Weights of a small transformer language model.
Size: 11 layers, 2 heads of 64, MLP 768 GELU, vocabulary 1252.
Training: 265M tokens, 5419 steps.
MLP neurons of a small language model. Each row is named by its layer, matrix (up: input weights) and neuron, and shows model dimensions 0-95. Each number is 200 + 20 x the weight over its row's rms, rounded and kept within 0 to 999.
A block is one neuron, or neurons of one layer that tend to fire together. After each block is what it responds to, as a language model described it from the Wikipedia text at the highest values.

L2.up14,173,208,209,217,184,199,202,207,226,222,203,224,207,177,201,212,208,173,200,185,199,176,218,181,188,203,222,240,209,195,208,208,190,180,214,169,185,207,208,214,228,200,208,186,196,208,184,183,192,216,201,169,230,180,214,202,190,201,167,223,189,237,187,170,175,235,179,173,204,189,178,189,237,202,227,200,211,213,210,214,213,200,204,192,189,215,255,188,155,193,198,199,192,166,190,189
L2.up125,157,240,258,224,193,206,176,188,211,190,223,202,199,199,194,216,219,209,220,192,209,192,196,190,214,223,199,203,205,155,213,183,176,193,199,193,196,185,206,164,201,205,209,148,198,195,189,159,191,220,225,177,206,168,217,210,212,208,213,184,185,220,238,194,215,215,213,177,220,175,188,186,192,208,176,210,180,195,181,184,210,225,220,201,208,180,178,186,156,176,189,225,198,195,181,171
L2.up389,192,165,180,204,167,186,212,240,199,183,202,188,210,215,204,174,225,205,223,173,215,182,172,198,224,208,187,189,208,182,217,179,170,210,201,216,201,185,206,203,194,203,215,190,181,221,179,186,198,203,184,184,191,181,249,223,216,207,213,191,226,222,181,204,203,227,191,208,192,205,175,213,214,190,210,252,190,198,197,184,183,232,184,170,222,223,227,205,199,224,215,179,188,171,170,167
L2.up571,174,209,213,208,201,192,209,184,205,215,219,222,171,208,185,183,215,168,170,175,213,199,216,184,210,213,208,217,200,168,218,192,211,186,175,184,209,190,186,207,206,224,204,168,184,252,214,213,162,192,234,196,172,193,217,245,248,204,196,168,204,202,199,202,216,220,150,206,208,209,170,202,186,196,183,238,219,202,176,166,214,183,189,191,192,200,183,174,191,197,225,225,202,194,161,183
Double line breaks in Wikipedia articles, strongest right after section headings like ==Cast==, also after sentence-ending periods and list items.

L7.up198,195,196,204,197,186,193,186,231,227,197,186,193,219,216,186,183,217,190,210,205,218,174,224,228,223,188,181,206,225,207,153,232,179,171,194,184,218,207,194,159,205,219,236,174,199,183,194,203,240,209,216,189,206,176,203,184,212,209,188,184,194,184,202,191,172,223,174,180,200,208,174,200,198,204,181,185,236,192,188,213,185,172,221,228,199,199,228,222,159,219,212,169,195,210,179,203
L7.up211,190,204,222,200,194,207,201,176,182,220,192,230,186,189,211,167,203,204,232,227,198,149,210,194,195,181,202,216,245,164,192,237,209,184,178,189,200,177,195,184,205,197,182,183,195,198,218,207,208,197,191,214,202,190,188,180,238,190,171,198,180,161,223,224,219,183,178,203,186,192,165,191,200,174,194,207,181,192,225,196,199,133,202,169,197,192,191,204,211,188,232,174,181,183,183,202
L7.up230,205,196,194,190,226,196,177,204,217,216,203,182,199,182,205,171,219,188,189,197,183,188,187,167,236,191,189,206,197,165,201,209,221,196,188,268,163,180,189,205,194,206,200,220,196,217,211,200,208,194,184,211,194,203,185,176,216,189,215,212,190,177,208,218,265,199,202,227,194,179,183,193,187,194,193,225,188,235,190,177,213,175,188,202,212,230,214,203,179,198,180,208,180,234,146,221
L7.up287,205,191,177,207,217,221,196,232,162,214,196,214,206,155,190,188,214,160,187,197,257,191,197,192,212,177,208,245,207,195,180,189,222,187,196,183,176,209,185,196,204,189,201,186,169,230,227,223,225,159,201,171,224,208,220,163,226,174,205,172,179,213,212,217,201,193,187,187,182,159,177,201,225,195,186,219,201,204,226,228,192,206,195,192,238,180,195,203,209,184,206,211,171,229,187,170
L7.up461,209,187,199,196,201,201,175,221,184,173,216,211,224,209,183,182,189,204,186,182,222,192,195,207,183,229,214,175,211,234,194,206,233,165,200,210,203,189,177,195,221,192,155,154,209,212,198,187,194,183,201,188,214,201,201,185,160,195,220,191,193,226,197,215,199,221,230,217,175,233,190,212,211,219,202,210,206,175,185,222,180,211,205,184,194,185,238,171,185,208,221,212,194,232,183,219
L7.up537,204,196,219,200,251,209,175,184,192,222,196,215,203,206,194,180,212,212,185,206,173,190,200,205,224,200,213,205,184,175,190,225,210,158,228,175,211,189,210,207,169,189,217,146,205,218,188,197,231,168,218,169,247,197,207,225,211,222,200,176,218,215,205,176,209,205,192,213,152,194,256,187,201,173,158,191,204,169,205,205,217,181,208,222,210,189,188,217,191,183,214,230,200,206,221,195
L7.up578,176,168,190,237,216,210,163,192,232,195,157,186,235,184,156,168,217,176,187,198,210,178,189,237,210,197,202,200,188,207,186,187,180,210,205,204,189,195,199,217,186,244,191,213,212,209,167,204,183,178,194,167,188,217,216,187,237,228,183,167,176,208,198,197,204,214,186,198,229,173,174,231,213,183,187,186,189,202,163,218,228,228,207,203,208,229,177,197,180,231,202,217,178,216,241,204
L7.up751,167,255,218,173,217,184,205,201,190,214,178,200,211,178,192,200,176,198,195,195,209,181,207,206,207,218,175,208,206,213,218,219,260,210,190,181,187,177,199,220,206,202,237,173,208,175,201,222,210,182,223,198,208,211,235,205,193,197,180,229,185,204,211,170,148,179,232,214,182,209,216,217,215,204,177,219,213,191,200,251,207,201,187,206,241,206,231,164,198,201,190,216,199,201,216,194
Commas and "and" that join items still awaiting completion (thousands separators in 3,000, "second- and third-", "the 3rd,"), table pipes between column headers, and mid-word pieces like re in screening, outbreak, trees.

L5.up354,185,157,193,194,257,193,197,210,194,189,166,203,220,172,221,202,251,164,205,196,224,201,195,203,194,157,187,175,157,216,176,209,191,198,175,198,207,168,183,201,193,220,186,229,208,192,236,221,195,242,155,215,220,207,183,202,210,203,199,188,198,166,210,182,190,227,182,196,178,209,178,163,194,187,164,195,192,165,202,173,188,199,214,232,167,195,216,205,178,233,200,213,203,194,209,191
L5.up497,186,187,216,174,177,191,210,176,170,246,189,208,209,216,192,198,206,192,201,199,201,183,197,145,204,204,176,168,166,165,165,193,193,156,228,198,187,210,202,240,196,191,225,214,209,182,206,205,187,234,215,230,207,193,221,212,216,206,207,210,212,202,167,190,232,211,193,189,168,199,218,195,180,188,197,164,226,183,216,187,192,192,183,161,216,220,239,184,182,187,174,246,202,175,185,202
The final word piece that completes a place name or nationality adjective, e.g. Japanes-e, Austri-an, Florid-a, United States, sometimes Republican.

L5.up228,213,180,211,194,186,194,212,187,205,170,190,209,200,219,201,190,194,189,212,221,190,202,219,209,207,198,184,199,212,185,202,230,190,196,152,204,202,205,218,171,211,174,215,198,164,186,223,192,194,214,189,205,167,210,238,223,194,217,173,189,207,170,193,182,171,200,155,216,194,192,237,215,197,183,149,178,224,209,208,187,205,203,204,159,205,207,211,155,192,241,193,201,200,223,207,192
L5.up571,217,177,199,214,218,202,162,197,204,207,191,219,185,190,195,231,180,202,212,212,184,173,229,171,189,210,187,208,232,214,214,180,190,193,216,174,198,225,210,210,222,198,198,200,196,215,181,187,213,214,213,208,233,204,215,187,185,152,202,233,186,202,184,203,142,230,170,192,211,220,215,246,211,244,192,221,207,198,194,194,182,192,152,188,220,206,218,190,166,209,190,215,190,201,226,202
Final subword piece that completes a split word, mostly people's first names or surnames in sports tables and prose, e.g. Jos-h, Dav-id, Brand-on.

L2.up76,207,234,156,209,169,194,234,245,212,182,212,217,218,172,171,235,223,229,197,190,202,207,187,247,222,191,192,202,163,214,213,193,218,193,188,204,198,213,207,164,201,169,223,169,205,174,222,185,222,214,209,202,219,168,184,193,199,198,169,190,205,207,178,188,160,237,154,222,227,163,178,203,203,204,182,176,216,194,180,229,171,210,218,203,187,203,207,220,175,216,173,169,196,216,167,201
L2.up120,175,206,199,178,252,176,198,203,229,166,176,204,188,203,208,196,191,211,202,182,189,194,270,236,159,157,187,208,205,218,195,184,192,222,207,209,158,212,193,210,191,195,183,194,187,193,231,191,153,190,205,239,209,222,195,217,235,231,206,177,215,214,202,208,211,238,181,207,190,248,184,197,225,184,229,217,238,218,188,218,210,201,194,205,208,189,229,207,175,212,214,193,159,222,172,196
L2.up170,207,199,219,191,211,208,189,253,212,191,206,226,168,224,198,202,189,171,217,227,187,211,204,186,213,208,238,202,225,214,188,205,205,184,194,202,188,205,171,222,207,194,195,212,173,189,231,219,196,154,205,200,213,180,195,181,207,178,224,167,202,192,169,233,184,175,194,163,171,168,150,221,196,187,212,199,235,198,181,227,218,151,211,198,184,161,211,195,162,201,200,206,191,156,201,178
L2.up392,194,198,208,207,189,205,194,226,187,181,207,178,171,167,170,202,196,228,218,222,193,204,220,214,195,146,182,205,182,217,195,209,219,212,214,205,196,244,214,216,195,216,188,205,209,143,189,170,224,181,212,216,218,212,188,198,178,203,210,185,218,220,189,208,164,228,216,230,221,216,172,233,176,222,194,169,190,207,202,163,206,195,206,235,185,185,241,201,208,216,201,230,198,194,202,188
Closing quotation marks ending a quoted sentence, especially before a paragraph break, plus sentence-final periods and clause-linking words like but, so, by.

L2.up421,167,222,213,206,206,204,230,262,192,156,170,205,214,206,222,207,196,202,207,187,193,183,235,214,172,192,187,213,205,200,163,199,207,195,219,188,169,173,196,235,194,172,175,207,195,187,246,186,197,216,222,229,193,172,192,217,207,199,175,201,182,215,200,197,182,201,176,193,170,192,198,196,198,167,200,217,208,218,183,212,201,191,167,213,171,209,232,203,198,178,173,232,169,227,212,166
L2.up516,226,190,202,207,200,192,196,183,211,220,189,192,209,202,221,220,208,211,204,180,168,200,209,203,188,205,182,176,231,211,220,203,208,184,229,195,198,185,224,195,204,216,165,186,166,198,201,219,213,205,178,221,193,221,213,227,194,199,189,195,221,183,206,233,205,198,229,181,225,190,208,231,212,228,184,196,229,198,234,215,213,183,184,168,212,201,213,148,209,199,194,199,204,186,184,165
L2.up641,186,172,246,191,203,151,188,184,208,204,191,182,177,191,203,198,172,199,231,206,203,214,166,183,199,158,190,182,215,197,177,183,174,225,184,191,193,212,247,194,195,221,207,198,165,199,179,213,172,230,204,245,207,151,194,216,205,203,191,224,183,183,235,213,187,202,213,216,231,177,201,207,190,181,239,181,178,209,155,183,211,194,164,178,228,219,208,201,196,188,215,230,194,228,205,208
L2.up710,190,208,194,225,187,191,203,206,184,233,189,179,218,198,214,207,226,176,218,186,221,211,206,202,198,217,193,198,202,182,231,198,203,228,183,181,204,202,178,225,210,227,235,200,168,202,249,213,205,197,208,190,196,198,226,229,200,204,206,210,178,216,198,209,164,221,225,188,209,222,218,214,167,192,200,219,175,218,191,168,202,167,204,201,169,183,192,200,201,175,188,194,182,174,216,197
First pieces of proper names or words whose continuation is nearly certain, such as Brit(ish/ta), United (States), University (of), col(league), South.

L7.up138,188,188,216,195,178,213,215,184,203,215,239,183,160,232,219,204,218,204,185,182,214,184,228,223,226,187,179,175,213,189,189,183,211,195,208,191,241,182,207,210,202,207,163,145,186,225,189,206,183,182,221,208,174,183,173,175,189,214,194,186,214,182,235,230,187,194,209,230,192,203,231,176,180,198,214,189,194,200,185,177,204,168,211,209,192,166,199,169,195,205,196,209,203,185,181,200
L7.up151,210,227,195,191,232,184,219,191,155,203,230,199,205,168,236,227,236,197,187,177,218,201,170,180,169,184,224,230,208,204,193,190,173,153,178,239,209,215,226,229,192,198,207,191,220,207,181,175,181,187,173,214,211,176,171,205,218,235,216,199,188,167,233,171,141,224,202,212,205,192,158,207,193,183,204,184,210,194,213,217,170,159,208,203,230,187,203,199,195,198,218,201,194,196,196,186
L7.up229,229,202,223,203,166,176,177,185,228,216,226,223,190,200,192,195,211,187,202,169,199,203,185,183,217,185,220,197,204,188,160,192,225,174,211,212,220,188,156,212,191,164,194,190,188,208,198,209,162,188,193,207,197,211,207,205,236,170,214,183,183,249,208,204,193,171,184,198,237,210,211,195,167,185,204,170,196,196,212,172,215,191,235,193,213,205,182,167,172,222,196,194,238,198,181,223
L7.up345,177,211,228,207,162,209,236,185,206,186,232,183,190,242,189,201,246,210,214,215,186,201,199,183,179,184,168,211,206,179,215,191,206,208,245,217,195,199,205,178,217,215,186,213,233,196,183,212,186,215,209,218,217,220,220,200,213,177,225,209,199,207,239,171,158,181,195,246,201,173,209,189,162,193,182,152,180,209,188,205,211,162,218,233,165,221,201,194,171,187,177,216,170,176,168,194
L7.up488,217,166,200,220,188,223,227,175,217,183,190,212,219,194,223,206,202,209,211,204,218,204,217,220,199,182,223,181,161,217,193,190,214,198,221,215,163,202,205,180,200,217,181,184,157,183,180,206,176,184,191,177,170,144,160,192,241,215,184,234,192,201,213,168,202,181,178,228,197,172,164,196,198,202,207,174,181,183,196,175,206,182,202,225,204,181,236,171,193,221,204,237,231,190,178,206
L7.up526,239,183,218,237,201,229,228,177,231,204,224,214,208,201,245,185,230,209,234,195,208,213,198,203,200,201,245,233,187,232,169,198,195,192,241,194,239,219,195,221,216,218,170,215,186,203,204,177,170,203,206,208,178,179,215,208,178,207,206,204,230,197,243,203,212,194,198,176,212,172,220,150,205,145,184,155,208,198,201,181,183,186,216,210,220,167,193,193,190,222,192,191,233,189,186,228
L7.up653,217,214,261,198,201,204,232,208,205,203,215,209,192,199,208,220,181,231,248,181,229,231,225,189,188,182,176,193,207,205,175,230,213,191,212,213,194,213,200,205,172,200,216,191,181,193,219,184,158,199,176,181,217,195,184,194,180,227,167,212,224,184,161,207,210,177,197,233,200,173,221,177,190,211,185,172,166,221,210,224,230,201,189,223,228,186,213,170,204,238,200,230,232,201,181,187
L7.up760,201,205,183,193,173,206,160,140,205,179,240,181,176,208,192,208,205,182,206,206,199,195,229,220,195,174,221,200,190,169,196,182,176,205,199,253,210,239,194,249,192,135,202,183,187,195,228,189,162,209,191,184,188,177,178,181,218,217,196,219,228,220,228,228,217,220,217,204,198,227,238,213,174,186,239,161,197,190,223,191,210,195,214,189,175,216,205,199,199,237,244,185,212,192,177,195
First token or piece of a place name in a location slot, e.g. "University of M(ichigan)", "Kansas City, M(issouri)", "the United (States)".

L7.up212,213,233,195,219,212,190,137,226,171,149,211,184,195,183,212,226,223,205,237,215,192,183,204,181,177,188,214,199,214,232,183,181,211,183,175,200,238,174,214,189,202,208,195,186,213,214,197,190,194,194,182,212,192,202,192,184,210,195,170,200,216,163,221,199,208,199,183,228,196,191,180,181,174,234,217,200,192,174,185,213,196,180,234,188,220,170,199,174,201,187,224,208,228,197,212,155
L7.up226,175,188,269,227,181,183,176,194,212,211,201,202,179,221,226,224,210,205,222,183,195,224,202,202,215,196,221,190,220,213,182,216,202,203,171,183,222,194,221,207,197,208,157,197,181,194,165,183,175,218,219,188,183,193,194,196,221,197,197,231,217,213,173,151,180,187,194,222,196,178,196,197,197,191,180,225,245,220,188,242,194,200,192,196,191,226,196,180,194,236,229,205,243,193,193,204
L7.up393,224,197,228,193,186,208,205,191,204,142,207,189,185,187,217,190,232,182,205,222,196,177,254,189,187,201,205,195,228,172,199,198,221,201,177,152,194,218,214,216,202,194,181,186,183,203,170,194,204,185,219,174,176,183,209,159,232,201,173,230,197,202,203,200,182,221,180,168,197,209,222,222,241,206,206,159,215,215,214,236,235,227,177,205,187,200,227,164,217,199,250,200,202,195,211,225
L7.up394,181,173,225,230,174,178,224,170,207,209,233,190,184,198,191,191,226,196,215,181,173,203,213,235,198,209,216,218,205,218,189,186,236,205,180,192,181,211,199,200,182,182,225,175,187,188,201,223,203,227,212,207,162,202,164,212,193,250,177,215,204,208,218,186,209,213,194,210,203,216,211,209,217,162,221,231,228,188,204,215,193,211,208,211,196,193,185,167,209,188,224,182,202,186,207,200
L7.up615,186,173,212,159,199,193,204,237,167,182,200,243,186,204,196,206,228,205,205,194,208,192,212,200,201,242,185,186,232,179,238,201,195,200,175,203,214,166,231,199,194,202,172,223,206,200,233,150,220,184,207,165,205,195,214,242,229,193,190,178,181,180,214,200,183,174,212,216,182,188,191,219,223,162,185,170,152,197,168,183,191,216,219,218,181,193,224,184,204,218,209,188,198,180,188,233
L7.up699,191,226,235,186,201,180,195,196,174,213,165,192,214,202,198,200,230,196,227,189,147,173,220,212,206,181,212,178,247,208,231,184,220,182,227,181,195,216,203,224,214,195,170,197,206,248,215,196,184,184,180,177,232,199,200,215,181,223,172,202,208,174,169,216,208,176,201,203,207,206,206,195,220,193,198,166,200,202,195,243,192,220,200,195,223,200,204,149,181,213,224,214,180,187,243,191
L7.up714,182,191,203,196,212,220,192,219,207,192,196,165,214,210,175,225,185,206,191,203,201,247,209,179,195,184,224,234,182,192,184,225,195,222,196,187,189,242,207,172,228,211,181,197,176,203,182,193,214,203,233,185,194,222,217,161,228,225,169,215,228,178,197,177,174,194,181,169,194,248,206,219,254,214,164,207,228,196,172,199,198,220,211,201,196,178,222,193,187,199,175,182,231,194,178,182
L7.up764,184,191,212,214,198,210,229,179,181,198,165,183,195,226,205,175,202,185,209,190,211,205,237,204,227,202,217,220,244,203,176,194,197,194,235,144,191,196,238,218,216,193,178,191,232,176,210,187,204,191,187,213,212,191,195,230,195,187,191,230,179,178,184,208,211,210,176,164,173,235,181,181,194,215,212,184,207,203,177,219,198,215,193,233,190,197,212,230,228,225,185,185,195,208,196,195
Final word piece of a split given name just before the surname, such as Rich-ard, Dav-id, Will-iam, Jerem-y, often in sports rosters and credits; also middle-initial periods and the apostrophe in O'Connor.

L5.up153,200,207,189,193,177,205,191,193,204,195,197,218,203,197,196,224,191,182,209,191,196,215,218,215,199,215,200,215,224,168,218,193,218,179,199,168,224,235,159,240,238,194,186,180,204,211,182,224,199,171,198,208,184,165,248,203,177,222,238,185,214,196,206,184,201,174,192,240,208,204,220,177,175,165,193,173,206,180,209,187,196,235,209,191,180,204,158,182,190,208,207,167,139,182,220,212
L5.up320,227,190,247,213,199,224,187,223,196,207,226,222,218,205,216,193,218,176,215,194,194,203,260,218,190,197,220,204,213,193,231,213,217,188,216,217,205,210,213,193,219,234,203,191,219,180,208,207,227,170,216,195,224,228,189,185,218,208,202,164,198,188,214,228,183,203,185,191,186,210,217,205,232,225,213,172,187,185,195,221,230,171,194,197,162,201,197,142,174,208,130,210,171,190,194,196
Commas closing a sentence-opening phrase, usually a date or source, just before the main clause: "As of July 2026,", "In March 2017,", "According to the institute,"; occasionally other clause-boundary tokens.

L2.up207,221,224,236,159,237,244,226,192,191,215,220,200,189,247,192,212,187,178,207,166,212,223,177,182,202,215,192,185,208,214,227,189,229,243,190,222,220,186,173,174,201,180,199,241,248,211,201,183,191,246,210,171,188,212,234,186,216,194,205,226,195,188,179,219,219,192,205,206,184,235,222,213,211,237,229,215,194,179,210,186,183,195,218,175,180,218,212,211,197,185,192,230,177,172,210,219
L2.up216,183,217,220,197,169,198,204,239,202,161,242,212,228,186,196,194,247,211,175,177,206,214,164,215,204,170,222,206,229,217,188,199,214,205,227,180,236,201,216,206,238,193,205,180,253,172,203,212,186,190,219,216,232,206,214,227,175,175,165,184,204,196,187,208,187,228,194,183,190,189,152,186,224,214,212,220,176,169,198,180,195,196,223,216,200,220,170,227,229,200,211,199,208,223,194,166
L2.up705,238,191,203,189,168,219,207,199,222,215,229,217,199,211,193,214,212,214,172,193,197,213,217,189,164,225,210,224,233,216,186,202,206,227,167,199,210,209,211,207,184,193,196,206,165,213,180,173,209,194,191,195,198,220,194,200,151,149,202,228,199,208,195,199,168,188,218,214,187,198,195,224,194,180,206,195,162,215,211,186,167,191,180,223,181,202,198,203,215,221,178,258,180,183,191,188
L2.up760,194,181,241,209,168,226,211,188,232,205,208,180,183,188,186,224,208,194,179,199,174,209,192,197,169,219,209,189,207,194,233,206,169,206,225,198,210,207,232,189,218,176,207,185,219,192,181,219,209,185,187,171,211,200,241,182,157,187,198,204,201,182,171,161,222,212,182,210,204,209,191,209,218,216,171,182,148,230,211,184,206,201,214,233,185,220,165,190,250,170,227,195,177,191,212,206
Word pieces inside proper names, mostly personal first names right after a capital initial piece, such as Geor-ge, J-ake, H-att-ie, often in tables.